Part of a small language model's weights.
Size: width 256, 9.5M parameters.
MLP neurons of a small language model. Each row is named by its layer, matrix (up: input weights) and neuron, and shows model dimensions 80-207. Each number is 200 + 40 x the weight over its row's rms, rounded and kept within 0 to 999.
After each neuron's rows, "fires after" lists the tokens most often just before its 100 highest values on Wikipedia text that the model never trained on.

L8.up231,231,167,184,242,171,198,211,235,145,263,150,130,179,219,176,206,172,232,205,85,145,218,120,220,138,203,254,171,235,218,169,220,139,210,148,211,203,181,180,168,219,253,216,151,268,189,226,151,181,151,187,239,192,208,215,142,246,277,152,172,216,222,299,161,204,265,203,225,148,202,235,240,178,273,191,162,121,243,152,204,233,240,241,184,203,222,167,224,91,203,228,230,130,223,250,173,180,177,161,173,173,105,179,222,259,210,183,129,146,263,200,177,224,215,169,233,165,283,246,182,150,184,161,151,189,210,157,250
fires after: " ", ".", "-", " •", "eb"

L5.up726,134,208,192,222,175,201,216,285,234,127,174,274,129,196,214,239,141,173,138,180,235,150,244,236,180,247,215,258,188,161,229,205,188,209,228,171,232,176,232,209,131,244,203,156,224,235,146,174,190,188,199,241,274,190,129,188,152,139,208,201,258,222,211,178,235,208,287,272,236,133,187,160,210,219,187,138,249,182,296,228,179,221,215,186,209,199,188,74,232,248,224,253,129,268,244,243,161,170,171,177,193,122,203,268,236,230,185,230,254,209,173,194,182,194,231,156,192,212,222,149,206,173,200,188,197,294,254,211
fires after: "at", "y", " A", "et", "ant", "A"

L3.up102,218,191,259,225,163,206,221,233,197,182,160,175,189,208,196,207,176,198,219,228,203,207,287,229,224,204,178,179,236,136,239,197,208,214,149,74,226,202,190,259,171,172,254,144,124,266,171,176,204,96,226,256,209,191,139,231,215,196,209,254,90,167,179,221,175,203,167,229,210,270,243,216,211,241,107,274,150,200,113,171,212,177,189,172,236,218,172,204,205,179,232,192,166,167,191,218,209,199,233,187,196,226,201,166,236,160,126,232,216,165,172,227,240,182,159,205,239,176,165,242,179,174,188,201,214,204,229,226
fires after: "es", " W", "on", " o", " f", " w"

L5.up891,248,161,245,226,164,168,187,215,201,180,151,226,209,167,156,139,276,176,258,224,184,181,267,179,260,146,236,197,170,145,243,196,189,245,182,272,210,167,144,222,263,188,175,196,218,221,269,264,213,186,114,249,216,218,274,151,141,182,195,119,242,164,183,190,182,272,170,253,258,223,219,160,203,181,158,171,198,261,219,225,266,138,185,189,153,206,181,195,307,205,194,175,312,259,219,147,132,184,219,192,161,184,170,210,168,224,236,301,210,129,228,185,131,153,119,170,210,206,250,195,215,210,218,235,215,168,206,227
fires after: " B", " b", "ag", "z", " S", " It"

L3.up513,198,208,136,156,233,254,168,230,266,161,248,161,261,144,134,134,219,191,198,131,277,178,295,243,222,253,197,189,238,240,182,233,223,177,200,227,176,155,144,253,222,268,208,188,173,175,292,229,197,243,162,165,153,164,155,239,189,165,225,172,205,193,195,143,157,160,216,249,273,179,206,223,175,109,125,158,205,256,173,220,111,171,197,138,172,138,270,176,181,172,162,192,146,187,174,111,235,159,139,215,171,239,263,267,136,188,203,281,192,186,164,173,239,249,201,194,237,127,237,259,213,193,143,225,149,231,213,232
fires after: " a", " h", "ad", " in", " part", " the"

L3.up817,219,175,222,248,127,225,182,244,206,226,174,260,152,180,271,151,103,197,203,245,127,163,226,266,156,181,204,164,261,163,229,238,148,283,228,201,192,191,186,236,189,261,183,144,221,213,188,182,185,261,188,262,180,192,183,137,175,179,171,206,111,227,236,230,213,244,98,203,235,180,196,196,250,228,193,215,186,221,169,185,178,169,238,167,166,135,167,129,236,241,237,211,181,203,222,199,178,200,176,164,159,177,237,198,211,176,169,170,196,131,123,190,183,141,238,221,213,219,200,188,239,226,230,189,198,173,240,201
fires after: " ex", "a", " f", "E", "W"

L3.up224,194,232,178,206,153,137,128,166,177,216,123,230,155,235,188,206,183,194,229,200,179,217,301,192,231,174,113,200,212,213,158,147,193,130,180,195,146,205,192,153,243,229,184,203,207,258,194,161,230,163,137,214,222,114,124,136,187,207,210,147,220,217,258,193,187,157,154,246,275,154,187,184,137,217,220,203,211,231,236,168,228,166,163,208,212,250,212,252,179,147,234,247,242,219,233,232,210,197,189,230,126,148,257,158,198,157,276,197,203,262,247,266,252,232,181,248,222,246,201,200,205,173,229,253,145,193,180,244
fires after: " V", "l", " tr", " v", " Sp", " sp"

L3.up557,249,203,176,141,126,249,295,157,260,213,150,174,220,177,263,179,136,231,208,157,209,151,220,216,242,207,225,220,160,252,175,247,191,181,242,219,208,206,209,231,231,233,247,129,168,251,248,183,171,217,165,263,214,201,145,213,213,184,258,277,185,196,160,194,150,164,259,189,190,196,250,256,210,165,201,194,240,198,133,204,206,197,177,177,198,147,209,204,173,149,41,176,224,233,198,218,237,151,174,195,151,149,205,201,270,163,185,244,290,168,175,238,153,208,160,140,243,114,218,179,157,187,206,156,123,191,210,170
fires after: ".\n\n", " |\n\n", "\n\n", " Se"

L3.up878,170,152,246,232,231,133,116,200,96,213,212,191,209,137,125,161,183,239,217,220,169,218,212,226,227,146,103,310,214,178,188,255,237,190,200,180,204,170,206,239,185,247,169,179,230,154,179,211,253,199,226,286,184,180,231,161,184,169,241,202,180,223,174,168,115,224,198,162,177,277,251,226,229,137,205,198,177,148,236,161,181,141,157,218,155,189,243,178,215,242,147,177,142,233,221,272,187,219,275,211,185,203,144,270,210,249,175,194,216,120,175,236,191,140,181,153,154,223,166,280,201,163,194,260,209,231,310,201
fires after: " B", "\n\n", " ===\n", "==", "===\n", "==\n"

L5.up100,216,82,135,192,171,223,229,215,177,248,228,249,185,187,213,207,86,140,211,144,266,127,240,226,238,131,229,219,179,157,207,195,202,188,123,193,241,197,224,257,130,162,250,227,180,193,188,164,205,237,236,148,186,255,243,245,163,163,151,195,135,167,209,223,214,131,173,264,257,176,182,213,222,163,237,235,218,167,259,218,238,256,226,168,147,193,158,253,226,235,223,229,187,219,188,249,217,260,207,176,122,206,142,241,217,143,224,154,285,208,203,136,182,249,150,222,212,203,210,194,183,157,167,230,188,222,204,264
fires after: ",", " a", "–", "born", "on"

L8.up586,168,222,262,236,165,182,180,189,212,206,183,162,240,231,199,212,140,218,296,230,119,236,214,194,111,233,218,220,214,207,181,175,163,271,143,154,169,151,237,238,200,281,244,194,184,225,170,190,233,110,246,220,209,155,217,149,171,198,109,122,248,195,198,143,243,281,172,229,251,270,225,219,189,217,244,258,179,170,237,150,166,173,192,198,205,241,124,259,245,202,232,243,283,193,208,142,225,214,185,175,218,225,188,185,219,179,183,152,214,156,162,223,190,146,176,125,217,248,267,116,214,186,243,226,173,212,164,230
fires after: "\n", " ", " P"

L8.up704,157,226,103,225,191,155,191,187,190,194,205,197,169,288,230,197,137,255,241,115,175,211,204,222,180,246,195,200,203,192,209,210,94,162,206,228,138,188,203,234,184,258,177,148,250,209,156,250,160,128,265,165,213,271,251,198,184,165,120,194,186,190,195,217,207,204,238,183,233,226,251,221,143,237,260,194,276,198,222,119,199,358,165,219,191,157,178,104,180,146,175,219,197,182,287,207,269,267,233,195,169,261,251,236,272,186,243,172,139,219,263,265,169,261,140,253,169,204,157,233,180,185,111,219,221,180,193,226
fires after: " |\n", "|---|---|---|---", " r", "k", "|---|---"

L3.up596,332,124,208,92,178,199,219,217,202,274,165,227,142,216,290,185,180,213,144,202,126,228,216,172,223,184,226,242,266,204,161,200,166,213,195,190,215,172,112,183,225,214,156,259,154,170,169,274,213,249,125,249,303,240,229,183,134,194,249,169,159,157,231,214,226,245,191,248,162,188,195,202,199,236,122,186,200,193,180,144,192,153,208,120,164,179,135,160,149,134,362,224,221,139,190,204,199,220,230,241,238,245,232,196,228,150,218,224,241,194,252,234,255,255,209,187,232,210,193,210,319,155,196,168,196,210,259,122
fires after: "h", " man", "am", "re", "ch"

L3.up425,185,149,207,205,232,176,147,197,207,167,178,159,143,212,162,139,269,216,106,150,131,179,192,207,232,216,240,272,215,219,211,211,280,117,206,171,216,203,141,198,186,98,233,172,138,147,219,192,175,200,191,220,182,248,200,145,127,233,170,184,194,245,183,163,224,211,256,230,186,177,108,161,171,156,229,164,179,202,253,208,229,201,257,195,152,141,199,210,255,229,218,293,192,205,255,135,207,176,214,178,167,165,174,245,191,190,260,263,214,169,191,239,157,223,187,197,256,178,237,199,124,236,207,187,241,160,178,207
fires after: " B", "g", " g", " G", "at"

L3.up161,217,218,203,182,122,227,251,190,207,217,226,257,185,236,166,117,238,163,217,135,173,204,224,182,89,205,257,227,183,198,182,239,196,123,269,171,162,265,247,132,155,171,130,213,283,219,144,184,208,236,165,259,129,212,169,139,161,236,282,212,201,167,158,209,211,236,206,205,203,245,153,143,188,184,208,171,198,184,207,163,177,124,193,207,200,248,175,228,190,162,197,245,198,225,193,177,256,156,210,177,168,176,166,221,288,184,146,190,192,224,144,222,155,162,229,196,225,209,262,141,212,213,218,230,170,185,236,265
fires after: " d", " l", " f", " F", "f", " sh"

L6.up609,284,123,204,280,186,230,160,160,216,167,119,239,234,168,204,285,176,208,167,203,178,175,214,202,180,177,225,179,197,249,208,260,204,162,195,216,206,186,214,240,217,168,291,218,142,130,94,269,236,213,115,196,165,217,113,256,165,190,203,207,179,194,181,214,195,235,177,270,169,209,173,228,193,159,145,187,241,225,228,181,168,159,261,165,200,191,143,182,200,219,198,226,212,241,150,174,183,202,256,269,156,200,247,172,259,157,207,196,244,191,178,188,207,230,244,225,227,200,177,282,165,182,134,230,227,154,244,239
fires after: ".", " r", ".\n\n", "–", " ", ","

L3.up790,267,164,232,174,160,145,153,192,234,100,222,233,171,160,246,171,200,203,317,204,147,275,166,175,143,179,132,216,252,163,197,205,134,115,178,215,173,174,207,217,175,191,141,251,278,223,237,256,243,177,156,168,233,175,227,78,183,215,193,245,203,162,163,187,150,153,258,166,185,232,162,206,143,221,187,159,170,221,210,183,149,133,221,201,219,173,223,228,154,232,210,190,259,299,196,154,220,176,292,252,183,195,182,166,189,201,240,281,222,245,145,195,240,242,246,156,184,252,203,221,242,196,189,200,248,201,230,205
fires after: " f", " b", " F", "en", "f", " B"

L8.up964,235,236,169,249,190,185,208,133,148,213,211,217,190,207,212,227,204,192,198,173,186,146,277,185,206,227,214,154,254,171,117,152,178,159,312,281,272,220,221,248,151,240,206,300,173,209,260,201,240,246,205,142,255,201,187,262,122,210,153,236,178,239,140,209,199,188,206,165,142,187,227,204,186,207,148,196,253,254,129,167,223,232,200,208,203,159,243,237,165,155,196,194,190,174,221,129,161,160,217,261,114,155,128,227,235,130,248,227,195,235,140,162,270,170,180,226,233,201,195,185,150,227,172,189,202,204,236,208
fires after: " ", "|", " D", "-", "es", "–"

L6.up707,139,286,168,228,211,170,197,158,257,158,236,204,162,168,232,131,187,180,254,296,130,224,177,277,185,127,214,232,270,171,208,164,267,141,214,154,208,137,222,170,138,243,300,184,211,225,177,190,224,150,194,205,212,172,241,207,158,175,178,207,199,144,175,243,171,233,177,223,171,241,215,181,197,193,231,244,154,198,169,151,212,222,132,290,199,177,187,188,239,194,163,225,214,269,235,164,226,258,232,153,162,211,190,154,151,198,219,191,161,218,216,267,161,151,176,165,159,203,258,268,177,157,177,231,277,262,211,167
fires after: ")\n", "\n", ".\n", " ===\n", " ", "1"

L3.up921,206,125,169,176,103,169,209,130,255,175,125,272,262,202,191,248,128,235,233,144,219,212,213,187,215,160,222,154,215,192,234,193,199,201,222,200,150,204,245,224,276,176,189,237,153,216,204,184,219,242,215,194,223,180,141,178,241,204,201,181,136,243,244,241,236,46,179,232,263,154,266,178,168,216,178,151,184,227,251,159,150,161,176,271,203,180,174,221,214,204,200,179,131,178,134,222,149,246,262,163,185,154,192,231,260,177,168,253,248,143,140,183,190,190,175,182,236,220,203,206,276,206,200,223,189,222,210,253
fires after: "l", " r", "pl", " Pr", " sp"

L5.up370,251,184,197,315,212,190,153,162,187,256,230,267,185,173,191,240,212,221,187,257,251,246,103,178,206,275,177,268,205,191,157,198,169,215,143,170,222,216,188,244,148,201,161,234,154,185,166,146,248,254,193,175,244,156,183,197,166,185,120,228,228,194,304,247,224,243,181,215,227,223,199,154,133,137,133,270,187,218,211,201,220,215,185,129,162,204,261,174,185,238,278,256,154,258,192,217,137,261,184,206,122,190,132,252,199,161,185,172,213,126,150,199,217,223,217,157,138,213,182,183,239,135,247,184,205,152,276,126
fires after: " M", " T", "id", " Sc", " P", " L"

L3.up837,223,211,265,203,233,169,152,260,217,186,244,166,206,291,167,157,144,258,217,190,206,223,214,226,141,162,129,201,205,200,137,194,207,178,221,119,159,208,202,227,238,182,206,215,165,217,177,222,165,159,185,209,165,184,195,189,212,230,184,240,179,269,189,281,197,184,218,261,164,236,225,203,187,212,164,208,173,156,171,181,238,203,254,237,181,243,237,82,144,217,236,265,285,249,221,242,228,169,195,190,160,212,127,251,208,158,193,239,149,245,180,165,195,222,138,221,155,167,262,168,226,203,244,215,246,209,227,212
fires after: " O", " there", "re", " re", " o", " W"

L8.up881,267,215,183,165,155,170,245,193,239,210,191,169,175,169,141,163,191,196,210,219,106,184,151,219,172,182,223,178,176,200,120,263,203,191,174,173,180,188,210,192,161,142,212,243,200,111,114,160,201,234,242,168,227,205,170,158,168,208,239,180,228,266,213,195,181,188,122,228,171,239,209,190,188,215,258,264,194,254,225,154,158,194,225,235,104,291,217,175,209,172,233,239,245,229,173,201,220,156,205,139,159,234,122,160,166,155,178,224,206,169,132,231,208,182,219,194,165,164,166,167,216,177,264,125,155,195,345,236
fires after: " P", " H", " D", " T", " B", "om"

L3.up156,154,147,245,264,205,238,161,162,265,218,214,165,258,207,253,198,177,197,194,118,209,156,334,221,276,256,188,261,123,221,222,178,154,226,249,176,144,157,239,162,146,213,227,208,207,202,248,213,183,204,138,222,186,195,142,190,237,225,193,183,205,214,171,194,193,124,185,231,257,179,206,226,240,166,282,216,266,258,180,203,195,199,180,164,182,150,270,267,210,102,137,203,214,162,208,153,248,156,121,241,197,173,141,133,178,112,160,213,323,223,211,235,159,211,175,193,222,128,218,240,211,82,156,184,157,185,262,236
fires after: " at", "\n\n", " ass", " Ass", "or", " |\n\n"

L3.up669,183,213,238,256,89,298,181,217,213,231,188,243,153,301,143,188,206,264,179,221,216,253,270,138,183,191,244,221,145,197,178,187,158,174,193,118,154,205,238,264,131,181,160,158,159,178,188,140,158,185,234,256,244,182,204,165,194,140,221,170,168,255,223,246,202,184,239,217,154,207,230,130,196,249,230,168,265,219,150,158,232,161,197,240,176,205,185,216,282,230,171,221,113,182,223,200,240,186,145,177,110,180,206,236,180,174,151,158,230,202,190,202,174,195,167,241,202,226,158,199,241,259,168,200,238,253,183,239
fires after: " G", ".\n\n", " g", " C", " c"

L3.up359,187,176,261,198,183,167,254,204,184,127,264,256,139,187,193,149,215,228,220,231,180,244,197,218,237,221,136,302,193,119,263,185,200,110,152,196,213,262,191,162,170,174,133,264,233,208,202,182,136,163,175,222,155,280,166,208,189,228,186,169,133,190,178,91,225,224,234,188,221,148,186,206,202,196,110,246,213,183,213,228,133,241,177,162,163,231,216,226,240,234,243,197,178,213,228,118,208,160,134,248,225,191,167,156,147,202,210,189,205,169,207,257,214,132,172,183,269,188,184,217,230,251,205,121,191,162,188,215
fires after: " B", " J", "ed", "iv", " W", " b"

L3.up480,231,245,153,127,167,315,195,223,211,193,168,197,183,211,156,248,216,195,176,143,266,199,226,200,228,209,197,220,193,218,223,172,146,171,234,87,159,118,214,197,204,237,156,258,153,191,253,203,215,170,108,187,185,185,204,155,220,219,240,283,191,275,131,146,172,182,187,207,198,234,244,212,207,260,198,228,218,237,234,63,242,260,208,123,260,90,198,246,236,222,194,173,196,222,236,176,282,182,202,176,161,180,191,189,152,211,194,88,208,194,190,158,233,226,167,176,239,145,205,188,236,177,226,182,177,188,217,179
fires after: " C", " S", " R", " c", " W"

L8.up13,269,223,235,158,167,141,185,176,228,172,149,180,173,166,243,181,170,210,157,175,193,171,185,230,167,205,209,234,212,182,167,240,215,158,226,178,211,208,227,215,162,242,175,212,171,155,204,240,143,138,231,195,179,161,123,273,236,217,170,195,198,288,119,201,218,162,186,216,187,184,201,154,194,170,156,216,253,230,234,227,267,218,214,182,249,165,128,226,207,168,133,215,250,180,200,219,215,177,204,196,146,221,158,228,251,113,234,172,163,204,194,238,209,135,188,124,218,156,212,111,165,211,251,156,184,205,187,165
fires after: " ", "–", " C", "uc", " c", "74"

L3.up215,199,189,167,259,155,233,187,172,177,201,190,90,243,232,191,126,185,148,180,210,161,238,215,185,188,129,226,257,202,287,236,146,156,238,169,218,259,187,216,226,247,176,232,171,219,215,196,139,196,268,233,145,227,187,167,247,182,207,254,216,175,197,152,178,127,172,148,163,232,205,167,239,208,145,200,223,204,161,201,217,210,234,184,266,196,200,243,168,198,235,164,255,194,148,203,252,294,182,194,227,157,185,220,251,217,159,222,141,168,220,149,180,247,221,249,201,214,196,222,157,223,218,251,201,175,173,175,267
fires after: " Mich", " cons", " Dav", "an", "z", "c"

L3.up849,141,193,151,214,216,226,169,208,126,264,90,225,236,235,186,188,222,185,194,138,197,191,206,190,213,166,153,199,187,153,244,174,217,171,168,216,216,231,209,244,186,173,222,238,304,157,202,163,237,161,206,269,276,235,176,217,243,221,200,204,143,177,129,87,214,196,184,270,213,149,163,184,242,166,233,152,192,194,175,244,176,242,168,173,225,157,237,172,183,256,286,220,211,267,290,252,247,227,244,170,204,164,151,176,181,252,235,223,211,228,228,210,216,233,219,198,226,215,224,228,282,162,174,223,155,141,230,256
fires after: " ", "ate", "–", "ajor", "===\n\n"

L6.up699,248,206,153,193,279,288,178,245,177,267,148,197,173,172,143,168,248,247,165,234,177,220,190,197,216,201,162,215,192,190,200,188,192,191,225,171,183,175,184,219,122,226,143,248,199,142,153,173,230,249,238,181,181,210,244,259,186,241,183,240,222,242,142,185,193,211,252,233,233,249,240,234,208,248,234,216,194,170,202,150,201,213,133,166,224,233,234,166,208,214,162,233,134,226,282,197,204,194,242,180,183,222,222,136,159,257,141,192,210,173,202,308,106,162,206,232,109,154,222,200,165,276,274,285,207,206,291,190
fires after: ":", "\n\n", " ===\n", "\n"

L3.up112,184,175,131,176,196,240,276,220,194,221,188,218,149,193,226,208,237,241,116,190,255,205,173,208,235,166,244,198,183,173,233,168,157,190,224,155,197,231,178,219,102,257,289,250,160,147,194,258,236,126,222,159,202,183,209,163,187,148,199,156,234,176,230,224,176,197,213,215,182,213,163,237,167,195,261,120,223,265,175,165,185,229,217,138,302,154,145,221,137,233,184,202,137,164,266,164,188,166,204,215,208,230,201,198,157,100,195,256,222,206,126,185,186,181,173,165,228,231,197,263,177,135,130,203,117,241,140,196
fires after: " h", " in", " In", " organ", "ol", "s"

L3.up199,145,163,238,220,189,228,115,255,199,211,179,218,201,211,245,132,165,178,200,208,231,229,215,160,163,172,138,175,182,191,221,140,176,258,180,166,189,185,146,160,190,194,221,176,187,246,171,160,201,213,210,233,235,231,170,163,154,226,166,252,137,167,261,163,224,160,239,183,175,183,190,201,317,149,240,221,205,217,219,162,241,203,225,181,181,264,179,220,250,206,194,260,250,149,218,180,180,255,219,198,227,299,185,206,191,128,207,161,198,161,155,286,221,151,223,74,248,196,209,134,154,258,226,155,160,150,176,167
fires after: " P", " ar", " p", " Ar", "ar", "P"

L6.up827,173,163,275,184,184,159,210,228,228,185,169,259,118,116,226,185,155,179,194,191,205,178,175,196,174,162,254,234,215,182,220,194,149,175,200,218,179,95,181,152,239,237,251,175,224,198,184,187,287,193,251,184,203,205,216,178,189,276,213,176,205,220,192,231,170,176,249,255,241,224,188,193,140,228,210,190,252,240,222,155,184,181,216,88,206,233,170,115,191,299,229,219,206,206,237,189,281,304,238,176,175,105,141,184,149,253,222,189,176,151,195,245,171,144,237,197,203,197,157,222,187,130,250,169,240,243,227,220
fires after: " p", " B", " t", " P", " b", "ran"

L3.up373,233,221,188,226,194,222,140,112,193,221,181,226,199,195,205,178,178,181,250,261,198,262,189,172,226,286,205,210,194,226,159,152,247,215,137,236,254,131,202,212,151,177,127,168,223,203,251,266,173,214,192,244,210,211,233,249,282,150,148,231,126,146,199,239,144,196,153,286,242,185,214,161,250,206,132,128,196,154,187,255,199,215,166,151,266,169,146,177,168,231,206,241,196,138,147,263,167,172,178,258,212,220,151,205,230,175,220,221,112,267,240,182,158,241,214,170,236,226,269,192,174,200,203,194,195,198,207,243
fires after: " An", "r", "ch", "t", "m", " Ar"

L3.up163,175,173,141,225,154,231,232,202,281,172,217,215,207,212,228,219,223,212,235,158,113,180,269,150,132,137,254,165,267,193,152,182,182,144,119,235,209,190,201,198,224,198,175,192,257,170,218,202,178,135,184,230,160,258,230,225,154,170,189,180,164,178,159,207,213,220,210,228,156,185,130,172,170,227,198,173,246,136,238,187,213,225,185,180,189,228,186,256,240,292,191,139,218,224,181,211,150,166,198,174,146,222,207,287,242,228,228,184,139,189,291,193,234,200,173,150,327,162,146,217,261,221,169,131,200,211,186,163
fires after: " out", " re", "-", " R", "ish", "ay"

L3.up858,190,176,269,227,208,274,267,242,186,217,174,239,183,215,227,187,193,150,197,184,163,206,211,184,135,186,236,195,266,189,214,190,132,186,248,200,195,188,212,138,211,209,192,117,214,208,150,208,197,259,231,212,192,272,195,273,188,182,191,199,226,171,235,186,144,229,217,203,167,200,236,123,251,335,157,205,185,196,169,170,266,179,156,146,237,278,221,144,221,169,140,197,213,175,201,285,231,196,165,161,186,156,181,182,225,138,147,156,256,120,278,192,216,162,315,159,161,200,208,186,185,221,204,114,170,245,252,230
fires after: " ", " |", " D", "E", "W"

L3.up36,273,157,176,201,186,167,246,197,179,137,177,252,189,293,204,197,198,247,201,170,171,221,192,209,170,180,229,229,250,225,218,312,225,144,131,151,204,287,253,197,154,204,171,247,189,107,198,223,252,192,159,263,164,255,109,213,193,216,255,195,129,253,204,256,196,223,210,175,211,222,169,176,232,121,224,198,199,213,100,175,238,155,224,210,119,156,165,200,298,187,195,168,154,189,220,259,171,203,176,214,196,217,216,181,230,159,281,144,272,214,210,209,182,179,223,131,240,147,213,197,245,222,249,227,211,190,148,198
fires after: " G", " g", " m", "g", " pop", " the"

L3.up172,173,204,201,207,187,240,195,186,238,280,143,274,218,134,167,227,194,213,183,199,211,205,204,244,200,141,272,237,231,163,261,151,100,177,182,162,180,165,179,182,152,175,221,195,136,231,183,178,214,253,237,207,208,202,180,231,252,162,224,274,199,260,149,204,208,189,181,127,202,196,201,209,199,194,199,225,242,198,136,235,269,226,214,264,226,172,165,180,187,196,142,256,97,262,233,234,179,121,204,153,112,165,155,228,174,291,175,155,223,259,194,219,223,172,222,204,169,176,179,130,188,173,226,137,188,200,221,225
fires after: " cl", " d", " S", "ant", "at"

L8.up521,195,229,166,120,243,191,211,195,160,182,144,206,190,211,221,184,225,205,181,216,209,193,224,263,198,223,213,189,220,218,207,263,209,222,222,259,258,234,246,247,165,245,170,227,143,244,221,156,203,226,143,217,167,159,287,239,162,269,186,138,188,224,170,178,192,162,193,176,232,226,178,233,232,240,88,237,181,207,225,224,188,230,134,166,206,184,225,229,222,230,181,182,178,169,180,218,194,145,201,211,123,159,206,183,219,149,248,285,230,171,268,249,174,192,187,186,188,150,150,212,256,250,238,199,189,214,145,207
fires after: " ", " E", " (", "–", " R"

L5.up375,200,212,189,170,223,231,156,202,191,213,234,253,177,232,260,277,184,231,214,157,167,229,196,199,188,229,202,230,89,150,130,157,228,157,219,197,146,225,161,208,231,183,198,208,220,135,208,204,191,159,190,208,238,186,173,124,178,156,149,161,205,187,221,213,164,274,160,235,183,270,202,226,249,198,206,164,176,190,263,268,200,156,226,157,227,229,168,221,223,230,215,227,235,151,258,238,172,182,160,244,225,178,262,247,266,158,280,201,252,132,188,194,211,220,166,185,243,184,143,131,197,185,197,232,166,130,173,233
fires after: "r", "us", "l", " sp", "w", "we"

L5.up231,191,155,218,205,155,273,160,156,235,237,220,219,151,190,243,164,266,227,171,170,92,142,244,189,176,191,196,234,189,119,250,224,220,157,255,180,189,208,214,200,169,204,267,278,218,195,181,176,144,265,141,259,248,189,257,220,197,148,207,225,85,207,177,181,189,265,218,213,228,190,208,197,227,169,243,268,252,246,144,149,227,153,127,193,199,224,154,214,278,161,227,156,225,204,111,164,211,233,162,151,157,258,166,160,231,207,317,186,180,194,219,196,212,196,177,247,263,208,211,137,151,195,199,151,283,190,275,257
fires after: ",", "s", "ation", "\""

L3.up831,281,189,227,173,165,181,216,226,195,225,123,274,187,187,246,69,151,276,218,147,215,221,157,161,123,179,219,177,211,195,183,199,134,154,136,124,234,220,125,206,179,236,213,181,192,134,286,233,258,241,202,206,215,219,164,210,202,187,261,182,140,188,254,152,188,147,157,189,228,187,201,233,180,204,116,130,241,200,133,181,236,170,153,225,157,230,210,166,227,234,172,216,216,211,196,257,303,194,171,225,209,205,221,242,223,217,202,143,191,260,233,221,152,140,245,137,174,155,217,192,106,240,210,194,152,217,241,202
fires after: " g", " l", " I", " N", " st", " n"

L3.up171,229,217,148,182,57,211,211,192,134,132,311,131,228,196,146,165,189,171,169,260,208,166,175,193,187,227,232,174,216,174,221,193,194,160,226,237,191,227,207,190,198,229,214,164,194,189,280,203,184,206,176,183,215,277,160,162,209,181,188,199,170,229,190,264,162,192,239,267,238,203,124,239,273,238,248,110,233,246,209,193,177,173,194,186,165,201,213,272,190,184,250,167,205,214,185,189,180,215,172,210,197,145,217,154,204,130,235,227,229,127,176,200,315,112,213,216,210,176,187,210,181,178,298,185,184,210,324,242
fires after: " V", " v", " f", " F", "eng"

L3.up435,219,156,182,184,288,141,221,140,133,223,202,210,185,180,166,180,249,206,227,248,173,239,202,138,184,265,172,175,197,206,148,183,154,221,159,128,253,160,171,164,249,236,243,158,180,249,245,233,111,185,178,190,240,238,135,294,250,147,199,208,199,176,214,167,212,214,181,237,217,263,171,310,231,223,205,213,169,240,182,201,105,239,162,207,233,175,169,191,263,252,212,174,194,152,237,214,236,203,166,256,178,223,220,205,179,247,221,243,261,130,175,236,152,233,176,223,204,132,211,174,222,227,192,160,225,121,257,216
fires after: "ater", "omen", " met", "her", "en", "y"

L3.up344,217,181,192,216,174,222,286,264,158,181,124,226,179,145,166,168,195,111,208,154,215,218,163,238,168,183,220,241,180,116,158,129,233,187,161,243,218,260,179,239,184,139,189,184,213,244,221,163,249,167,233,153,238,224,166,214,181,156,154,226,215,274,173,215,243,214,199,215,189,175,109,212,201,194,215,162,184,234,213,221,148,224,167,130,206,194,214,272,166,179,172,192,144,244,267,177,181,148,222,297,183,197,223,194,201,131,150,189,286,178,192,232,283,149,184,160,250,169,205,120,240,136,106,221,197,154,214,175
fires after: " H", " Pr", " f", " F", " pr"

L3.up308,212,221,241,185,184,307,215,165,114,181,183,242,128,298,225,193,109,155,128,201,201,218,202,257,224,202,199,255,219,227,224,183,132,171,203,217,193,239,187,196,186,154,164,194,161,253,257,217,158,199,200,256,225,161,202,248,140,187,223,134,163,238,191,211,214,193,184,239,233,192,161,183,249,247,156,168,208,222,185,225,220,233,118,204,172,172,255,211,182,227,212,207,196,270,181,209,251,109,185,219,215,172,211,182,228,287,153,187,219,190,284,220,202,173,214,199,255,196,233,231,169,259,168,200,201,203,261,166
fires after: " G", " Gr", " c", " St", " g", " st"